Part of a small language model's weights.
Size: 11 layers, width 160, 5 heads of 64, MLP 640 GeGLU, vocabulary 2048, 6.05M parameters.
Architecture: RMSNorm before each block, learned and rotary positions, no biases in attention or MLP, tied embeddings.
Training: a variant of Muon for these matrices, 116M tokens, 14100 steps.
MLP neurons of a small language model. Each row is named by its layer, matrix (gate and up: input weights) and neuron, and shows model dimensions 0-127. Each number is 128 + 32 x the weight over its row's rms, rounded and kept within 0 to 255. Numbers have three digits each. A neuron's up and down rows have the sign that makes its largest values positive.
Before each neuron's rows, "fires on" lists the tokens most often at its 100 highest values on Wikipedia text that the model never trained on. A number after a token or word is its count.

fires on: "anc" 13, "eed" 11, "ion" 10, "e" 10, "rom" 8, "w" 5
L3.gate51:186090115099117065145126151128110157132145143114126176110070107130148112074107164121149138132130156095155093144139114119101129089119055137171103137121093084177193155185079118170128140136139135122121063199115088157156113113191153113141132133138121183132140098130145121140093084138087098098108095069142127153169123122073084202185131111109140126138118162114111174109064129135128114136111
L3.up51:145090121092143198064098111142167134185116104135143166181175150114085156161090154094136166155140150084116147181129148095152110144120123130110115127144089185168089134163195070170153115125144116206159167163136102112090088189153168100191081093176119170120121069145174139128137096162146098175108070114119100121157080107112137156149123071167125126095156157097091168098136091145127088079118

fires on: " r" 44, "es" 15, "s" 7
L8.gate213:088102112129119098116202172118083095118132101123122139164145154157110083126160135154127115147140164175105119126125113137116097095085134194140170120107098142112102088078142067085159125094149114110173108104085078108119124085137108166119104110122153094171160148099113178099102112108137090105140121197144150084087112138181091174109135087134079160173082111138210173154133044100070163132140
L8.up213:111178106105107072121158126071126079182104135160238129116162100159099145121147143179157121108136138137146126184191099081104105124067126137085072121118076102059090145094138185127121144112096073109133229135106103104112161099125176126116140118103137139177103144097127197136109174125190075101130092138139161133132128097180130184106127141160113142095144092169139144127173100089106135126130

fires on: "and" 24, "un" 13, "ound" 7, "in" 6, "aint" 6, "ail" 6
L3.gate147:097119132159132138148131123170169127111127154193077171175148159125125085120159193177156103096067112162182088117110194106148150121096145159149078148120108131093112127153102130097089096132108105108108158122170121150101045120133131135099101052159140099116137116127123187088159126085097192093175160153112140078132138110120132066133121156122091139156182070116064138106070193121155159109105
L3.up147:116121135130140154084142076150101175108170094176113119082109152128112121139124153081126084124146116152124169142087101147184204136140133137110153116103124179080148140209150151111119117084154068112088194103121141108162140154101159143159092145172087101104153155159139167126134106094117199120152143139156128141146145094162177138136154128078072124062135090132139110091101198092141127153157

fires on: "s" 35, "ersonal" 12, "ic" 10, "ual" 8, "'" 6, " His" 6
L5.gate173:157144098150193101174065094142147133083130147139130116143124089128142141185127127188097153118117099136058118128084142157110062124186162081121101102092192133154140195150143146147181127121162136177133111126107107132110148163124113132091086134128095159136130106154140022098122065125188115160144189125137102108157119126134122093119124113144117120116138108137094072189115162125105182130116
L5.up173:099148096176179114206077161088138117131169144114118054109119130098083136091109145136119141084146084083161118157139143163108141098141067132092096106080131107151158145138123128126107114165138139148115120131074140142104111098102120130119107115112133110138111107114152104076136083094108141124153122122184174131084103132065105098075111164105122067176157028163132156124152090133210199145056

fires on: "al" 16, " Pe" 12, " pe" 9, " Pl" 8, "e" 6, "im" 5
L8.gate226:113089158119134155150120121135128100099140122154181134127137135161182169160137176109053087067091133102100142154132116187089146119089074169105180097114069113119115185109150137183126091122083191104121108183144071167071111088150135116108164140137122136143072121179116047104125069140124119159123086113162142140118109114088139156138146114138133097090133135168093136113132095118131116184075
L8.up226:164104068124151115137099174195084130106094099136130144130132057121097108064131124157124128099121123095106133158162073116078145107067127106129121171139188118101081100123080147133155174051104132136099104139132076107082090116129102119108163177125109137157138163137071132115156116160149168174098133155144093154157133105114154170037145126101154084114077140124136137200150050127150104126067

fires on: "n" 31, "N" 22, "in" 15, " N" 12, " kn" 8
L8.gate139:200154124089173123129141159101144166070123152111119162162109154172104104109131158150118140085160139128152140173084105140118156121111131139125182055116105120168096155082135090145217062105105106092100117155103126143133159084158142080164113156153139076151164151117107095133119149129131130078151105135070167129161170098099179142149168146140125154165135118145088110114082173137065132166168
L8.up139:114041113102122108110134108090077167182127108121131152140074176117140071084098130166102117054097092080165119123114149111116156156083170086132145140140157127152137131109156122164129075129099097091066077170156141166152104088180142105114152113128130088152120093160114124116105156102153131077127141087124115166128223129192117198167212165168143134101129138123077129138105124154092077144120

fires on: "-" 14, "s" 14, "at" 10, " Ad" 8, " As" 7
L8.gate285:134124143144115134145177144171112092201106065125149086120176062175124128160122148060137117072151150165091157180134136149122146132144126170120126109144114138145087097145162104167198145077120208140079067096113182138097133127150150141110117182058126132091125141140133193117140119148182136080155109091162087137110157101155081134128165110126151082165143130123157122187083130155067135189159
L8.up285:152143128100140122066179166134163069133044108162148139184126180146096151125072229101123067111139106110136113225125176174162120124086102120146072121112143098184097102187084079136172132176107163157127171098154151138139126140136130126137126138114164237157079144163163145130153108095163131123102160134108155159136139149103095106113118151102106094099140144100086138141076153128123161150112

fires on: "ter" 29, "ne" 11, "te" 11, "very" 8, "ent" 7, "-" 5
L2.gate282:188140112063157118145107142179120132069160148116074123129149088099089170123141112119140098093157101132156123121151164112149171096180160111125062174124082096123175113086133110081133121218126133140134152188142142173113127120126104137152145103093148104097126121163163113138108138109126146085119130133180077161198154154104169150181170105119104114183160174137185136102108138093100110108122
L2.up282:134121111171109087113123086092121137101108119166094109088168112135106199123175208089164140113152065113141137133105156153111134182155162104051126159144134102102216103092128090105115124214126152073132135154136132112126141098102141163093108140116109115125075056083152130148111104146108136143116147190176074118167112126116123097120137073116115161146189176151116133140149185131083172084197

fires on: " def" 32, " com" 30, "e" 11, "er" 6, "u" 4
L2.gate33:128102115161091164140092116099169159128126120126106146056120103176121177179161122095079073135119145147096176166130111207132160142094116142126123132077089134133106165126188125128121085138050100167159078165136117151181118142129178189077139157066062069150114146110119108148098064118127179122098187138109114139100098098078097118119135125142167122141144121110157079130080130159085071125152
L2.up33:116149107137112149188149161151086165178103130118148109103085170172061115192087112145181105135157146116142179145094103103079084139176111143178122072133115101141115134125107129080080149129065118204065159140170106142174137142103162103138112136121113142152147140129111124152139104107118121168142133064170148130110126153104150132110153117130168124144102115153178146161128146160082120082153

fires on: " of" 30, "qu" 12, "it" 10, "." 9, "v" 8
L5.gate438:148067064138138106175165111131116119144150141093151138101075132140158097136139198123077112104057193136143075148166141152102086071087200108184084060108135098148151152104111117147136120147116143176203142141196148121139123119113133118168197146168083078190151105098091133128136125163135109093136155131127121135138094120126150127083132124173147134116139094116144203152138195107131179176098
L5.up438:182126128116157182161139129088094108172151167007097122095119106113149119120119166126051093152101137194063118124107220103123085169163147121106134146137138125083152115157070168140062190126150083147152155114121138159171134168102088144140124159122101112090134112144116104161111082102120113086112160102154112089067123076142086141081200143121145151094136096161094151094116158117166177099087

fires on: "n" 26, "is" 6, " kn" 6, "a" 5, "z" 4, "on" 4
L5.gate632:145093157117091116135139111089127114080120161174183100164129082093094116166143131099148107111131136115142165119102105117091112183142171165132183075158170138128136163130153132149088126129109169148128145194143111117098151109124173118101107089099120097126143154148159189115085156172125182091118115152121119102142186113122144130136135155100193195116204057140124104179078178135151056093191
L5.up632:130076159063092113120175152172147104177098108149153085181099117148073125155164181173152119150085117115170149161094121095168103153092143134076219095115154114166145121127135118094123091119124094117115138144132088140087164130078081144056065145066132115153124121185155132089077163133104098075109125123124164176105162121089178141115120164115135146119178117149105111099083147153153128121087

fires on: "ain" 23, "et" 21, "mp" 11, "ained" 10, "es" 7, " became" 6
L3.gate578:072137069168157150187128151136101107075155171137163088157102089144127102171092151128161156123096082159104127108115115091104115142168105123143150122126110117097118165119174108082200126142140094170150137139126155070182107124101146139111082141122088117114154061161148150118139131105133103167130166190080060130130183131190075166092147099169195164142062115103098193107164183128129140116141
L3.up578:069123125129126053073192105149060087103084153173124094113128189159163153195094140103117132129136142129132068108109110135136142138092136164106083183130163161118073096121073079152134097076148163098118084177165147110145156117130119125124143143135122104171110141149126166140106073126160066130125175161101125126147144087099134078124190165096114171199130160094152140081140158156071119125097

fires on: "y" 26, "-" 25, "ue" 18, " back" 12, " out" 9, "elf" 5
L2.gate71:114120100081135116179124092098095080116162137141157056132111150167088147125115154077071127083127103094137162127165134163083095138091103115138120143116227103093114087108180163148151131142074170151197084164135167123159174075144143110106066155123112131176104128137102115125086080148104176128117175192048162162075127130125152129106131197081125193149116125152159087125134154124104069140142
L2.up71:163085124101105105097073111108104109115146161147172117165122087163169137173065151145112068105107118123145166127188143162121114192112106141097129129190183109109063133121117137122121133172141133128156127118149119109174167059092127110137087083109122136110100107094109184116115120110102128094102132118156139129150081130178221143069129137106182191177109131183153088169117145161103166117118

fires on: " his" 40, "'" 28, "s" 11, " His" 6, "y" 6
L8.gate429:100109094102205097152079075157117062070127198066112097118062137154152117147186117172098101097129104119136137158092154139123114092165158097098136153148117146112080173131120162102152169169139127146131118111135094207068178131102124138094133126096126110113164060189116112119078125173148120116155119106153129117136050085124174153097080109120135178069160103153135149123116124089089128186135
L8.up429:221092057150131109161100130160073087101166073042112086157109095107137107136122099181097108074112111147130166153129126196130101140205118155160120146098152117085079102098110107119153129148128090181145129129121176194114145144166095171119119090105140122097151094146122071124136144112091212072150160111134164069096125112117173126155083133098097191097114110120173103150136130097149107104109

fires on: "o" 24, "ast" 15, "ond" 12, "er" 11, "ig" 10
L3.gate229:169165071135125080151169112106087116102147046125184089098057133169125118138102139135122116113108069146182134107172104167158101149114143129144113112143086152105081135137105153132065184191122127074149134126128146096144149169142189075065121166040095144169092125154111154139071162157137076150089132127094141121153175139122102113083099189165095096214063105117122124112125110098153156175122
L3.up229:116128213088158131090115122203122087150146190092116182163106171153089137124143108157113106170178145191209148173139155142117184137129186135138052097142133171135116107104099116091091124188115120155129146123164161188089141145188099164121173105129102136063097131150175123109179151099096171110167128112088167149155157126096131181139132140105177109082108120109137140122165133181121101076107

fires on: "um" 25, "arri" 21, "ate" 9, "ow" 7, "r" 6, "y" 5
L3.gate425:142095100124138137125142116147090129128192163109125096099085086130128108185065162122146163083108123086138141162107115141125104091110090109111156176117200131178155148138190143112097165191132135170186115093135156120120179091094118101118166153119129171141126065178142173121102162126148127130134098149099137174117064104196156119142129097147151173147123157125092153169141110063113140120103
L3.up425:123089060109171178109144138092193160113139173133160222049136193125103124185130148077103141162129145150152116092116082156165116141153155086146142137125135168144170171152139123093090119094127072116122132143139128187162117134113173145092110092142119076063147152114144087139067127164064096110165117144102108105098117157135113173131112110136125107158105130117130157114059140070133108154131

fires on: " in" 28, " with" 7, " when" 7, " while" 6, " after" 6, " at" 5
L3.gate325:129129097093126116138181107159168050131108205185093041186101081132109150133161130074123124127102106127124166110094090158166112126146107138173150127113158115151151110118156154164130147106097118145139079136183118124064113176113173174199106183087116122164176130151132155102141126154148183133102110189077095133141108135162112076141073157120120110168132146158142111167115112153116096125069
L3.up325:104115165161066095109170152160169120118099120186140126155142073099065129097120105148111152109150120111212150148149102223147157153144095253147136131099169116134140178111121138174099154148143127127066148100143104138151155122215147097130152134163097134156162099154151169090127156089131097133190097161128131106108113129159109149146163107142147067157123196103161092069158101165148154059138

fires on: "er" 26, "it" 21, "l" 18, "ol" 6
L5.gate30:114167135209094119065051116041153086144105127125147082112120147121121071183155086116120110110144140118097131128134146118112102180118118151189142143074080136160099119191135174149114163147188189148119132171162128104159132120161087156129109128103109118072103112153110070102153109118134190108174050156105124149137093143101086155124136070086107100062179105154168126133121105132133104149146
L5.up30:065136137133093160135089101069145141128132133057132175101148124116165135075137085165128123154097103108095148131140173110033134180117113111156139121163103124153148122121166148141086150107118091120119099153173130151093107121106145096188177151056150136155121099096113073090077153144073102089132131051150176143124090109102090085168108126143154120137151132182077094111133095115114152123123

fires on: "es" 25, "res" 10, " res" 9, "as" 7, "c" 6
L8.gate317:120099102098131161121175102112094171110086111146136125114135108102132145094120198111117131077121117157138157157098141117121079107072144153173102143126186179138157097154169175157138167116092169131202152110048077143144149114154175126109143080171182089140160063133111158151186155078169111122119077148156128030121110151154143179108178153118060089151126160170137114137193114115170112132085
L8.up317:136098107089115115197109157093055086185085182139166108102181088064123109169195168099111142105114089158163088140151124119138156130128127133153134148093116114071149107142140168178123098143137179084131129088083126095119148098132167188188115122144160167124065115103155138149123105131121164077134165103159130138116124122169103174119124109130076100133134089152153164156074140156110161138114

fires on: "an" 63, "en" 10, "l" 8, "in" 5, "f" 4, "un" 4
L2.gate116:113189126155113162101171141130167088101089139163126127118162046124096114134179077046106125186160118101119116143116125119174150176199143142079165121129072116113141140134093175127110133084095071161148127133165126142109109177123126123065094194141127121123144139095121223098074170127107170156118080150106163158139185100107106128127128085142095135159192135146120089133101126151121150140188
L2.up116:177141135195166182109154140108103143144136112169102101098132124132118056092120094121122172208165119142091119088195133183099080157158121123188130135166130104125108098087099117115106147150102193112138102111184089120087123199125080114113124156121096153157144105127146109136132167153095179117086086091163119121083209132146126106128085139112114078133149171084155147083104113103166069149165

fires on: "qu" 11, "k" 10, "n" 9, "al" 9, "it" 9, "l" 8
L5.gate74:116112111141120116145125103086068171142107118134158130122160135087167106151157071127108110137164137121128137202134165180180092110140114155145075109185168184135135136117134102127073131180095162102116119107153141157123184141056169119193120079119126120072107114123150139098125118133160101087124143112086063107143112126177139117125141130130099213141141149151080115134148112118092160141102
L5.up74:145144144150153065124134130104145111148083142126102087105180118111094118124085128128112120128196141185089138147132196072061117140111134135166122137102168175089160148178136149103093093169123133091126111128119132124128084169139086130121119102161159165107127076092125163188174128085133166089152112147113161096138095104111096155111203145098121205176103164108123137103136128128144147143116

fires on: "r" 33, "p" 16, "c" 14, "h" 13, "re" 5
L3.gate139:096107101147115097199079119120136082168102140090164156087171155099156138194144170127110133087195139053119132144151111218110129123138103062144088120135091126162096141137140154114152107119204082153114091115101122184163135154125153162174101145215128129120112129108164131105158143136097138108134136105134162090119100051139146089071116162142145194101141126108163099117082120088112163119159
L3.up139:113107152171126108185075108087128153107067155141183115056142126093179124191136128118156131139090115093159186169133140084090079124094132128073136198079091109127102169121168173086123140118126163145193105055150134151139179098185193164137117130139114135087122136105124133123126090148145160098159146135152138112128151095145144128127120133137108087107113085092139102130118095097118144089098

fires on: "s" 38, "r" 19, "g" 18, "l" 12
L2.gate368:059120111162174150154159182122193119170142110063149091104148097114111155086142082107072154141092097109127059102140116138066116123136169102151160103182143150146150110144142146115168169092151154094034118125157114125138151067095173127143122127101108100093104093097111065125121161202090134157153196099128117105140105162141075125098125094088118110109149104163176153094159174139085155078120
L2.up368:110137166136151126113153106069123136069112098058137115124096149135124126160146100116110141122098100158083075115092098110128145127113114160130059163099156156177129092107159121137074075135138118132156096101146134155057163051153100124176094152161141116155198166175112163068060132158150150175129121113176136175147182101164109125087129080104113120158124154045122204125168138103131133115049

fires on: "ag" 29, "re" 11, "ig" 8, "ic" 6, "el" 6, "|---|---" 6
L5.gate635:144138115091073107165151116157135126116127152138123149068135078068132080159161114101144084105182134183114108119152155141128111109065102112144141051113219158123174087160119156093085152104116144115111147145139145138104143131094092126129181153103089121067098131140165118111145116095103161125132075193086161131133168140074097156132129232101189139168178199113116178114095192180108098166122
L5.up635:100165196118158175091134117147074107161125137147097096177131098140104111117170141096168135144159079177170121143126186140088139102101126145121176080124127152071186177147159123102111147118112101175125147138126160128139149139130184118094214194054115050089146086137164129154090117152123157174117093136111139146123174113083202100104123166121133143141124127138073114112129155211137098170098

fires on: "0" 22, " of" 20, "l" 6, "ing" 5, "ol" 5
L5.gate51:084208116131106165088109077140141147159159157168148157171154091102133073093161175108144055135118089112111141092073080145143143137132139080072140114078136106132171147152115130150118125139108177141155126120173083163086147082150137153113162160150073117155108112132176142173171163103129091094128104116104109202114104182133122161134117126141143102073150107160110171088096158096129172202195
L5.up51:177181151163127165168176099159159136099105084105150144172161133141146164107118113147120123085165073160125155090141191163152068151153165084123155105131124116126104226115191071179101132154109119131118087147180131147118136119148148116199195119162097145104192130094082120152106200157117156119139144082133124168172144142149116082099104100163113130088088094164096150106163082162167162153110

fires on: "e" 99
L2.gate259:161099069124110116089118058118124137113155141144079163069104141153153112133172137102085111105153140159086184105151130104102166072120085114137182101115172104100092155151096081166184107133090174168073117126188123140114133159116163163075167162142155116114170072116114120193099094132106127133077066071168144176155102140134121179150139110119119142086112126109119131186062094118149151134104
L2.up259:175126078130067145148090178155153141127105151137093140111117136130093206111115149097131129140137100113039180183177090120120165146103120153203183095141131107109125182129170081134150117105093157168098089107153169132152156129147116121142120145190131126098125105106160128146138067191095127113110146069151165122124154105182108161130154077108071109103067092133139140184115138112125149088118

fires on: "ic" 20, "icip" 10, "i" 9, "ist" 6, "ism" 6, "on" 5
L3.gate79:126139094156172118186143146122103140201150148108164176125134152178140139183088161151119136112119141159118111140133097185110193122167123127118140074087148171110078125118062187097115046106120166119115144151117145160189143104093083074093139099142086156151136096145100140121125102136132114142094133139108102103170122118096184171147119153158179132114141143164162074111129101181061100151157
L3.up79:118091130150137161116083114177099101145102154105134086134076118125109137151077148084132163159166118169132121165105155129121160131112138128123149147129126150099098126049067101131116153064081039132109116116130156160160089143112120110139120157102095139163102138082096134210049156103156161158093120173134168157210131154109127066112108077093101138131121130128160139098093132107104085103057

fires on: "an" 28, "pt" 27, "mer" 15, "en" 4
L2.gate418:136174122163161195148153095130107115121144060124118133182159061152174106165141083093124056166119062097151167166083119135164158136167104114093102150161087123085121115111161161064125145123143190161131139152114137090167084106144116109098077138169068109123160124136119149108131136094089064182145121169143090171087126134134140169106146103110142131150145125132047139152112054118144162074133
L2.up418:158173126118129116087162146091094129112104097163102136088113114137157099138156120063164136102124137175083107104149165151148187085143107065197130129091128168134174140124166098168122166181178107108139114177187108117115127083131091133134189150093118110113128134131083090127168058136180116185113106195134179128077110141088159080096098079142096074177161159117200142132140115061093050132116

fires on: "es" 48, "et" 22, "ure" 8, "ons" 5, "on" 4
L2.gate294:100128172118140086094173125104114166117170103097158153137081116114128110145113124077127158084141177115074102095089133101090118193104134145154084177130175099132126109093151112106188117192118103173138068104127195142148089165151183132132155160120163162098118120160124131194170121113143134101187163206091144138160124114116130133146179050154114129143091109136100111074144107114122148134095
L2.up294:091125185158148109087182105175099097131124070142112166156104124120110098148078150070140140132143169118132149084139133116160081112111190140145144181106151121142114068145155140126158131139189113182124118100089147137137133170177188143178068141106115197100121118132161112129119158132164144075129131193127191107177138118168119082118188115112110100161080081091117152139150118102156056120111

fires on: "p" 40, "h" 24, "m" 17, "f" 6, "sh" 5
L3.gate212:094181096138111127127108116159161150084119187076161111129161107076132141137125138043104129116152205080088050128135126118125110165207084161207139110123110165122112147131192153147135085096126101171105102096191101186137123154110157161148098122104118083092174106076127100125151171130142133148175163088153132109108147072122143173148088118129130124098118158128139160139115184108085161108176
L3.up212:124108144125129105156076131113169206138073130109133141119097164114181157169094146151119166147096133166165073174140129118105124095131149114086140185141114111133052089092152163122143190150081176139111156150096116160120154132171193178173085063186130060114156084112103143176060153105140138113152209083131136112125168137158116138104121146159130118089138121137139135129125125161162159070169

fires on: "n" 18, "l" 13, "g" 11, "m" 9, "iss" 8, "id" 8
L2.gate287:065130109183135173090140140128126186128141083090153078117107061125106138144133147131136150113171133079116086162121093134131061096136136075074089072155121141098081057166099167088148071122081137124115119128147154161087137169118160165127164111100130095116146119184080144118089187194072102079162110099091117142149178091160192081113149132114086148092122131141107090095129130157130189118114
L2.up287:112143119155128130103160151108172154135103196105167087099182132099146153116135144105210146133117109094113097151134057163141096172175144127135118162149144110141100122109161178076086071134129099069135129070072142171123093149161139163209151138138164139130113138162124146124074126153090126155103100120135151118149172079153132214126104133077070155044126075126146118101062109170109131126117

fires on: "ic" 42, "ing" 15, "ed" 13, "it" 8, "i" 6, "s" 4
L3.gate254:109161165106154134106126108161154101158153146127137173121072143147168111171074109107117112105089138138173123166124170181155132051097174107100115091119186069148122224120157195085082161112106148137115104155220116075077108084135137105168124167122094147084180123133146149136120145073146131133055147158128109152140113122082167106110120104126120125135172118100144086113107121161060133108133
L3.up254:118144167113129123113144162144159137179179158113123102166127180079093103166149147166134133163138144116121157151123141117104110161145175119170200170156178170116073120094098101074126098052104142075136103159111146106046142116076098085123092155135112126128101100085146154124155127082077070144151168120176155137149162165163093094129098124100143125144153118104135168118110083094097098087153

fires on: " part" 36, "un" 8, "icip" 6, " May" 6, " July" 5, " /" 5
L5.gate621:126135143153055122118148096140141092116181145123199135170123148161154150082112162122160106115076115166086155157166124160128155175121164121150169106150121208140164098098182065149169124117114067116141093088061114104133130108183095158115178102101109079141063106072146134101117168155085147111126102143131201180076117103168072079144106130144121115111100144099092131137159113131082141170123
L5.up621:076146171077175190113118056174145151108135136111121068118123086098119222114096125152151072169194172149123144096122149101098118137128096192126149168142172105091115154138107149150149107124125125141086104153097093121101164118109110115141123134105093127111121148081114127081078102124117143110139067137143167167134128127161082119129123072137142159115099126119095161117130107114121036200140

fires on: "n" 28, " N" 24, "on" 10, "." 9, "N" 6
L8.gate391:212156073111156109173123157156176149151150122105133071085102181128135113091144115103105103115126110108182111137165137068125109155104117090136139085156093109156149099127105104115143142151122110110192098113161155112117186088116177156201121155129174103142183123178158145108124141118100108073082119098065118082084150127083115163160152206149157145122156173107114114142149178087042092210134
L8.up391:117123126153107077114165167128194131123168140143149139126103171075100149164070101076097081085149092130138096083090119144077047066112149094144151149119126109105124105123145110070187113114094088123128128148161128129138130129160148095144098128123134038153093092192124183119067089126152163068179152121137116159108169142186174162142119117150112094085130066119161113148159143114053162196109

fires on: "n" 19, "el" 13, "ov" 10, "man" 9, "ie" 7, "u" 7
L2.gate384:145108153155089113135132130138133085136140099093098128136106109147145169184075139114097172114099112102209147162116123099142117179130147094096108109173132070155147064085097105143117132096151139105111106120123195131071130150097141091143072125086146120146111128133105118160157106129170144113100159154087132136061134109094066142158162117101136164118145113172178044115188121199112054111165
L2.up384:159135182143059149131122147130137123083144099127145117128121132143128160155097117064123167167073137068166187146096084173134124177119170153179121110213130089146144083110142138166089138121148107111166111100137131103051138111140066109130087126090175099070142110157130146100120134161185147093095168192150128113099148103114102140148125106103167128097105067135116099107204139186110070126136

fires on: " that" 42, "on" 17, "'" 8, "an" 7, " which" 6, "ab" 4
L2.gate337:127152095153125103095126155107176129085145143143113177187117152149084077118103088104114116111162103130144115099121192113179136126120188118197143147149112109086105137141126151169146182113145112100111111134106150086087164105093112129159148119194140102131167171134100142136095115134069107122153141137110120151186095097111130155143155133150117064142130060122167139060146137139178168126149
L2.up337:111098184122097151159130124163112120142136132161152109093185111147117120184105099137117165114154175139185191153081126130160156130077085102139198179098127128115115133138132177139128101141069165114125106180081149110129129110112137146135092112124116083104124141105102173162104064104151112157150111113132129127169106149095184091103186109100180169048147118103137114137157150151134035128117

fires on: "th" 37, "ond" 12, "ather" 11, "ast" 9, "ext" 8, "ne" 7
L2.gate83:147152138117103073088160089175119145078096106099184070067108101092104168135077112141130171136112141189171151132086144091108113112124133147103129118099127125114158109174201126132107089173108140110109130155152120209076094186154190075088115144122073085133194082147183077127108120120107118125110121155145150158131094131169127136149140128141090145117111140157167150116147142106151130103125
L2.up83:142117107096165161099089119166144165140115129139152107113148089148161159152129128129139120144073137156167143143160141139106147118153110102107116055147135164195139108109171177114113145112068107124111129096190153135122135168101148080078149108149108111101165180118120124183143137110115132137143154162112143161220180116104166202125122179098150105136099091106089099131144173087080137106146

fires on: "on" 30, "ate" 18, "ess" 10, "ay" 7, "av" 6, "ab" 5
L3.gate207:124121074156162140143123142182134129082137156113111105056112172105095149106132125145107098143062129171194091178083085139223099112100142085111140155126123138085139160178116188113141120114098115115093143129141100134109172098144151100107128126119138069105161107132158091130074118090068079110136132147200161071175098151186142114170131132108094074153161114125108052170104159074173085114139
L3.up207:099151152182176217112139095123106115128166114135081166115132136086087089127115147111116101096090165151171151114078149154189204121113162129085112090109102133122116035119108120117114101155152136079111166137176148117097151154150132139105112152124158050172076143116155149192079113127112156145132040127128118118134114178098141117134110103122147138081137153088152134132142188143145040157154

fires on: "ation" 36, "se" 10, "ash" 8, "ect" 6, "port" 6, "ail" 6
L2.gate169:158120166149159116124125146133090152144154228158110116145123150140169130125157123152068059165170056159168110116129160091165121177142111113134095087116157104112128130132128112105161108132118182109121160157106174133118098132094114098108075099191089067145142151197100112110074145126147111143108177043123143084153116087165086133125132180105101144134120147111168060149051161139105148140108
L2.up169:136120119117128102075097132120100190136151226143073139120099142111170072051094158099099073143176102137147142113193161116126139137139098130178117183147123141128156141141134074111111098137174143125120121066113143147177144101057095135111155144177166120098114183101099180148134103122071144144100119135116094111152127060140110109182168073084109090111140130138139157168103118096134129146076

fires on: "icip" 22, " York" 16, "way" 8, "ivers" 7, "port" 7, "d" 6
L5.gate556:095140143088102168142094088080061140186091132140168092183069119116107070097164102109156133124082119186071109147152092082137093075146079128130120157162127146137089100148100154194116162102137141161177149149094148153133076147171159151105191080128105084195120137148136122118140142146159122158107139099177135138146177135131080155160133153165153137135174070118153114089125109161061211126109
L5.up556:171118115182111123110145139098158181191124131155107129164131149098137178105076141131159103085065130134130117128133155120128167165101095163152213140128146113137150104042158157120130116153133080134129076128140166097147096114109169095071149147118121099145165086174143147130138106109121156173130150148134178153119136215138078150212127132164169112121157127158112089159119129094164132208131

fires on: " R" 91, " r" 7
L8.gate168:168129086080145100134144170151103153184085152176212128121107156201111175159148148131094093121101083191103088131168110140112106122093100154117099157126132144127113125103144157096141157107122140123193121172158111135139093058160109157109094165129111068084079093122094144122085111108118145153126199171130121137116203130118160102102097103125134092101121145073170191204072138086130133130160
L8.up168:115079128162136095054168102112059119118144101100199118181080102126120122127109191141138139073195117165114099173179084109086149157130218104145120110165099092088162149131158201155105217106082140157141188176128131146146153135139127122149146144091167094092131084159175144106083095142148129133104105195119133100133159131143136133119092093092137125131128137088086100129123129077134119140172

fires on: " as" 43, " As" 13, "ab" 11, "om" 7, "s" 4
L8.gate238:179120156174137121093132087168097105176123125073148128044069099189124102134136134132167078072071124154167072144127136128130116127161072097151118079087162136169141100183137113160165122132159163112063076153069150087125128146170151144149151125171136115113096099137162133164104129127160104084180135098197144129137131071079087131095108124112090135119212121155144089141099130124151069123110
L8.up238:191137174211169115126182155183134099100087099107141149076121161151130099105116098145145089101105131106185103148123115137119102152112084141148153118144186145135069092135113144074125132131139130169107113146097156094114165150175138202128158164150110138121119116141134174094136140052172119081143095119222111147117143102127107169045113093135119148113174124192142140138112190141142073133162

fires on: "-" 76, "al" 4, "2" 4
L5.gate367:153055126094058099152108124187175110154109161129090110147193097161091136141133153118115140131113138175150178134143178103111183119162131166127128144170103068153146164137112175136161134097103150156124147165175067098087149061128167131143130157115106107162088116207114164176167061123112105134169102077164086123113182140095075137148109120124145150108171167156142148128137110076207169171154
L5.up367:134138170118065093099139104147074079084107183234155093083122122110100130076153137159148170077146150127105151159126141121107128127133090108136066126191068113062146097113098106143075130170123136165144150169124142131111146109065127130062173131110155124109115064111093098107111099152176114175133147087053101129116167161139152182096138099149120164105153152145139083179107094118116153051125

fires on: "ue" 28, "ge" 19, " that" 11, "y" 11
L2.gate447:152131135125121127138080177190138165155141090137153160117111110121099124160084100173164128126116137104160134143195135137103153101072112094104181140163151125144098071150187145169117049102056135095126124177123140099129158121049143143087102110146149115141181150187165163118099107106156078111184159099094125137197040119118121153124165062074105159103159173105133123198137148139156129124117
L2.up447:114098140154115147115088141127163124155115144140141087122076049158110137089084161168115124124122092062132101132167089157110137149127137053157100181171145139116128128085152182155091119132120122114182161170103075125137150143047123113128035180147123125096163134116117183162127099094168097104110155121063135127149105124182088125025141075062128194120183137120129155172099194113108119099150

fires on: "t" 41, "ter" 25, "b" 16, "f" 7, "p" 4
L3.gate152:145158108106126128081063103146104153164105149096129134087124120093149088132158138141110117069189176091085126134123150149108152129174079125135098185116075132213194133135103132185096088092094142111094155146131101107128157204128144132111160134173183121132139133160149126174158167126083156098191129103137082143135123172124118147167155056094163121100217145151166150125129164124147129144133
L3.up152:069092064099112144109140109110196165186194176143157132090147109138143153151121154121124119108106161139110108092141125125136094121116124134096178175142161112134110128149080121100149178134126122152130092149092123200108108126100160136099160157126171131157098139132103067123111097155090149105171179069168092128089166130194204118155190116147165163133186161122189146138098134133095110141123